config = dict(
    parallel_block=False,
    learning_rate=0.00683,
    weight_decay=0.03,
    warmup_steps=200,
)
MLP neurons of a small language model. Each row is named by its layer, matrix (gate and up: input weights) and neuron, and shows model dimensions 0-95. Each number is 500 + 25 x the weight over its row's rms, rounded and kept within 0 to 999. Numbers have three digits each. A neuron's up and down rows have the sign that makes its largest values positive.
After each neuron's rows, "fires on" lists the tokens most often at its 100 highest values on Wikipedia text that the model never trained on; "fires after" lists the tokens most often just before its 100 highest values on Wikipedia text that the model never trained on. A number after a token or word is its count.

L16.gate1464:494494527487498489444485468546483469511546484505468506569447525550506498488500484473520533509495463490482515515524524506490481497521494501508460472502437492543517506483480519486498451505473489517505465453485549527514510529468478492457499494542494500489512512475512474470503458501496482482
L16.up1464:491500494526482455476501429554485472476480499493486480512531476468536522515515418496512491537497519509489547466502500558493524465515526470461513473476504454430474528497462496463563480530534462489548489493520506507494514490521540495493467512521535497526512526543528444484525480522523484531
fires on: "," 30, "19" 28, "." 19, "15" 7, " " 6
fires after: " " 35, "1" 8, "4" 7, "3" 5, "8" 5, "2" 4

L16.gate190:507490529500520491450468501527516500476506484538506459519487508524484527500481459501534449490537547473472459506517503514434513528462501507507525487560475470526523499487505492494525494498485545514485515505494495479542474524472490450549485468479417462497501483505520525521524509499508471494
L16.up190:498503493526500511494495477504520490503523463515452485522462522514455559514473493466484504548528540513483507491546504501502510525501511541507485514505532481524523540482492505527530474485502504500519491504437491465494506518485485498517541529467506504464497510466494505538525527513499516512
fires on: "0" 20, "2" 17, "1" 9, "4" 5, "3" 5, "5" 4
fires after: "–" 39, "." 16, " (" 10, " " 8, "00" 5, ":" 5

L16.gate2332:501455495513500461488508456486481531530514487507483481482519486507523513506515470477503496503506527480482511494496502554498502482539516501479506479527515531476523508484489510508508519495519485505504495519552529546458482505473484519493515480488520496503516550503500503490495461486508523488
L16.up2332:473526494555461513519476522495506498478488499503428453473501500528553512508536469453488506455460513471476505465544494488503506504514511461527469487495488476498498481531501475500489507530500475497510483486543460498527504512496497520457515544514502436498499548506506482483512537515472473502
fires on: " " 72, " (" 7
fires after: " |" 62, ";" 5

L16.gate2093:496515533482514478464485437500530459535482546515513526486513559511503471494546554482480520491510514498504521456487521513510501518481479495512512551478503505483450459506459542516505492456501493532538491509521481530462523494538500462515510522504512513502491508504480481503490493503465471462
L16.up2093:478456507525500483533485562527512505487497469484470528509494513527529447534539524514476474481509493539457522519473504511479512497509532520495517480465525514480478477479525526488509455518481480551465542501479531529470527543514531532494479518513459482503560463512524444467515541458467452526
fires on: "00" 29, "15" 6, "50" 6, "30" 6, "90" 4
fires after: "," 40, " " 14, " the" 13, "19" 11

L16.gate1383:490496467507479542511504532514481476516485492508554524480510500476506551503488503507488463493494480510472496497514509506466511488509513488505458489503522529531532483487503488525527523500558522509483517481508515517482511499477509499503481550482538498498517481454517479539455456476500479557
L16.up1383:501553491501495498459494495503457492489483505520521482454537463482486475511518505507551496494526512478455431497500521507495487504523508469493491464508486535495481462477523494512511515517503485488521517528501528517516495494483494498501495520525497525491540485499528494497532506521505485501
fires on: " |" 60, " January" 7, " March" 4, " November" 4
fires after: " |" 23, "26" 7, "3" 7, "5" 7, "0" 7

L16.gate1725:475486477525514513474492504478481554500540505457507491523511529518488503483476501510498504477510485521513540489520498468528522504492520521488497520521485524473485450489514521493470463489552492518494505541561526493515480457488450520482446509464507499517482504514475526501537525498520511506
L16.up1725:517501462476491491502518508527529443526474478495480464514525469506498534496466511510520488482507506514470513494480539485499459527479543509525522503505511509529495538472526505531501565530540464493488489501499506493520508533494540537496488481474502447538509468486521546497491499535476529534
fires on: " " 43, "a" 5, "13" 4, " $" 4
fires after: " " 32, " /" 18, ":" 8, " |" 6

L16.gate1065:431510504502523504504495509510459486467507501508506504477496511483549523503516491532501493529476527513490467504478489492494526457512514530514519481503456521540491482533487475479476472485508550548482509507497501491484497498514508484437559493466503480540555490504499518523514507520492527514
L16.up1065:524513480531495523502501450528460499527503531486529483530535518490479503537519476506528519497481504531515523479489460513489499489509520488472532485524517509459505481496468514504560524483520456519502472536485522491494510513517525515462545548483487481507494542488482526502523509483488530507
fires on: "3" 19, "2" 17, "1" 16, "5" 10, "6" 10, "8" 10
fires after: " " 66, " (" 9

L16.gate1313:449469491500493509544501456493501514499537527538527452476499502517490520515473465488523500512494490505459475531567486541513476480537460477518503519505490498537509483493497505501493476464493526509461522507471500524471555509481478538526476566540545543491499535523509526517471490475498443494
L16.up1313:482464481505512489454481506495498466505480511472556466503502505478480468486489491491497518437482501492511489541517500545524496497499497555531494517521485529507535492477519469535492504456513521474451516492463469526500517552471509534439536502550494475513511524529483509554543458511529494540
fires on: "20" 47, "end" 4
fires after: " " 34, "–" 11, "-" 6, " |" 5, " F" 4, "," 4

L16.gate903:553514567491434521501490511494516511478504495487469483449556494514455517461486543499492509499507488515475490474510486513513490515501465468482531422524500510510512524535470484509510517517508490512522529497526474470479476506529526509480471495486492485473521481482499473496474455491489492504
L16.up903:493511476510453464478497499528496534513510525487506480473518509479512498474551477493507527494532518461480539501488502504479521480529501517517552574504474526512527525481481495520502480513536506450474523496477489487512471490504575509539517493523464535500462458525453515510522511462492516520
fires on: " January" 17, " September" 13, " February" 12, " October" 11, " July" 11, " August" 6
fires after: " |" 31, " on" 25, ":" 14, " the" 4, "|" 4, " On" 4

L16.gate1372:484468518511497498544497476525493522532464507518478468479520521494511492500513524460515489540472483513510555449506518513490451507531476470466517477459532423498478508499468469480511538440534534492491483518488495499484507480476474512476481514510504444499488466530484496512518488533486512489
L16.up1372:503488507519534508511468509532526493523513484535469503499528563520493487483530543501498495457510491518551510511476448504517514500536542470506518484479502445496478526515457473501508546527532535468523513508534495494492495484513519459516487536545485492519486448590507465525522485470477486526
fires on: "." 35, "12" 7, "11" 6, "13" 6, "10" 6, "19" 4
fires after: "," 26, " " 25, "–" 11, "3" 5

L16.gate628:536522519532534523485506481530497531495491521501528476492505484496519510522490467488499462480498511496496494507523484493466487499502515525480500493530490475478487447507465520506500541480482472468543474521475499522548538538543510488475511460481471502499521526488508514487490446535466554458
L16.up628:470484512480472460478471464536507491504502512513501544507499509488479492527500479526517444535492515463517517470502542512533484472481455510474480514493474532512521475476467513496501557504459527480522515518457472539482455490486485506494489500515516515494493542515509512473542457481520495462
fires on: "20" 85
fires after: " " 60, "–" 25, " (" 13

L16.gate1130:509506484450544475507501481530549515537503494514533459483534480454485446471487524488476476490496545463449479527512486474525513503511500510489501489523522507483528513522461478547532501454538483506498471542502462475503516480549469533458486491488486505522496497545519509504521513516526538494
L16.up1130:496505507460492534471502508507487522487471527456470488547520520549481496514527554490480504488497518536479527524504490501512516500458519505473524517428535534468514497489534447553465548515554544509519511508543484501509493523491500508519530502459473477476504510490460497507501520473515521517
fires on: " " 98
fires after: " on" 22, " |" 15, "On" 14, " –" 7, " January" 6, ":" 5

L16.gate653:451513494518509538503470515465474527454480502481476492492477490499508477522518514479526511525523476488559488478520488529441507520469516519522494534518509503485531479513489480522538542468515484452500488451513479503488521510519531472489498507495511529506522518504510484514494480484458524480
L16.up653:490516545497484482519496502496514520549522466474528514482509533432522517547512480478517519508524498460589491520545493501474503475535513511493492495475510523480530510566517523512503508492479501510510532482501546532504457495507468528563469472536502509496463492507483543518531504464503479511
fires on: "20" 35, "–" 10, " " 10, "19" 6, "'s" 5, "L" 4
fires after: " " 34, "|" 7, "–" 6, "05" 4, "\n\n" 4

L16.gate1038:500517476495515480472517525521507515466516459539525520510500487537456476520474563528497473532511492497536512486488470500487471518526509489504480564503490534486504495451518499466501510497494527491500530511444478521531490532504512475521500496501457457508468505525510495521487498464497488551
L16.up1038:535530528484519513456462529510490536493472472565534496540498453514477489489524518532505427492525536508463541518496505455512482493483513504491487560480499459500527502476562493517502466462442508520498523546506494510520494493492470498490496524513528465487515528543488533479505515500464438544
fires on: "19" 41, "20" 10, " " 8, "th" 8, "15" 4
fires after: " " 44, " (" 13, " the" 6

L16.gate2463:494460496519469485517520469510512496502510502486464514447528446469469554520489470520514513508446509472493456498530467512520462457501527459488507485451492507542490504542505468496496472510473537462536516479527535492483490498499472479506499483508479480480488511501517473498481496521484504486
L16.up2463:487500518515507513483491490492515512500486498464501466509495523559518471535505486511509520550485512503522416499523474478502493514524502523506489487488496485493512498492505486494511509484484491524498459472504523493497581486532492500514486507491483512505505508496495493464493455536484482508
fires on: " " 85, " Bar" 4
fires after: " |" 68, ";" 5

L16.gate1285:524483518509466475519513459495525459480501494485477458556530461489492476484495487521551519489509456508473496483490545521485536482526508479510485491473537464516481529497506512478493508499512491501504507526497508523498500500479565484483524504513492524509481487431486518487511510520496511505
L16.up1285:526507485488525477469493533516478502499484499550505522493482459515491474527507510498512517490522480504501518537528555481518538542516488501529540514458513491495496518497541510531481467455475551491467500527465473496506480491507496544488476511478547497504504477529469478513522530488465524494
fires on: " " 46, "20" 17, "–" 6, " |" 6, "-" 4
fires after: " |" 39, " " 16, "12" 5, "–" 4, "|" 4

L16.gate2391:514487503499498479478549510517495552488505481533496518487491497493533504541480490490508491472492535491483502497513498535486516521536515523497469516522498506525522474492489515526546515439513477491522504500490480505476517478530540502489464506495505422478509494484453529476521490481501487529
L16.up2391:548483537555481490505504532483478495494452527537510514490505505471469469523518492487511505543493476476532523523507528518498485515520488500499559516520462490508513506540504518542510528496518548477520465549495529543526536495498518497495510538503523527507515498469460498546520470461494507516
fires on: " " 55, " (" 5, " San" 5, " v" 4
fires after: " |" 48, " the" 5, " in" 4, ":" 4, "," 4

L16.gate791:520488496529523501531456535525480477515495520466435477529497469507467492483477491488474506511498515529533542478505477487525532555513529478517516480510503500484461485512486523481501511548508472495469536540522493487485516487488487459459473480482469542455509503469468495517545525512482528500
L16.up791:477511488508481511504500481450525499455470509487459495517487531478547529485507536505543487504476450444493465466500525513474480487519478497519405495470524539487496510478475485493490573518488544485537437494542514481488515531497505522521537459490499471491473529515526478518506527482518513536
fires on: "19" 72, "." 7, " ." 7, "18" 7
fires after: " " 71, " (" 8, " |" 8, "1" 6

L16.gate1504:501471494543511503533516514520508490461483451493537499489509521490484523548462540443489506534509517544501519477519570501482494492488466511516502463502474490478511530496447475496517541470522479469507503489515498556501467486557544502527490496477486522482486462511489466526482499477535482489
L16.up1504:492523492487498467460451496532510455474498548530468500458527497480484509526587500546500521503448479499482491469489507501491471478495511515564466479483510514512496481521502499509549463503455520500468529510510539514483505512542510446459432512519486534497495466523476439454506500527470520496
fires on: " January" 15, " September" 12, " March" 10, " June" 7, " October" 7, " December" 6
fires after: " on" 51, " On" 8, " |" 7, "On" 5, "," 5, " No" 4

L16.gate1484:554538496510523483502498487500459536495491480520481511497462536517517513450499496524504480483496520458491456488472464408516498483498486482502518499466520453538545465502509493484449486490469497514488514517517460500482527502521463442497496483445493489490503495496492532508519471523485503518
L16.up1484:506478500535528546450527485502488468505530526544498508515458454490497518475479509513493494537535523525505484505491523505523494486512484482531490524482562541518517433490512444549534497502517510505458472524464496519524485495461494517500460551520545500508449468491486476506474460516490545521
fires on: "–" 62, " she" 5, " he" 4
fires after: "1" 17, "3" 15, "2" 11, "4" 10, "0" 6, " that" 5

L16.gate2106:456473500469483537526540470498516503521500551501480494510500526484548556491478492487473449538556549497496505495523447486485503497521495492517448504484506486541504490491476526477515478511492492530526505474536469408478525450488512515484494471483514487502531495483513461511496499503471505522
L16.up2106:557527483508492488527530476509513502493550525490462501493528485506510523506462518531465520512510516476444495482511516454500478536496518483525501559487520522521474526518430505510498536514500526521524468518515468465518485500424495515514499498538531512493481498449523531501543439504480479524
fires on: " " 65, "–" 33
fires after: " |" 55, "2" 11, "3" 9, "1" 9, ":" 5, "4" 4

L16.gate1664:519494455497429463487457519479500459511508520492505506536506469531496468528501518516517516516480516512488496501441464454490494521488470501521466499476493510522494509456512532494509530497548526497503475512475527491480506502514513527513496509444500488525517451534581478536476513525511512483
L16.up1664:518536504501511498517471502506467470537513472452508544517482551506506501496519528477483505501477468553535498485509484499545534506532487485518497485475543457498521517529528468515495532456485502451499547488533460462551548444538471523493524459505490529487469470492483517482465514560471495533
fires on: " " 89, "19" 4
fires after: " |" 61, " /" 10, " " 4, ":" 4

L16.gate1870:477484533489506509501520491522523512485531500486524473500497459522531530467485479489455508501524502521432515458528466527479498501535469508468501514494515513475467473489488523476496450497518563481450544489481524517510518528480499499486466539509511505518483529468548485486502486496505513502
L16.up1870:526498522539516511509507492518525467480473466456454485529530470519455538470513507499509486504522539487477504473520470492478488450517478521516487527496490460481496477489498544482512474491503524487487482508502464497521506572472479467462521489487522501519462487490484495539488503537495496495
fires on: " " 56, " H" 5
fires after: " |" 54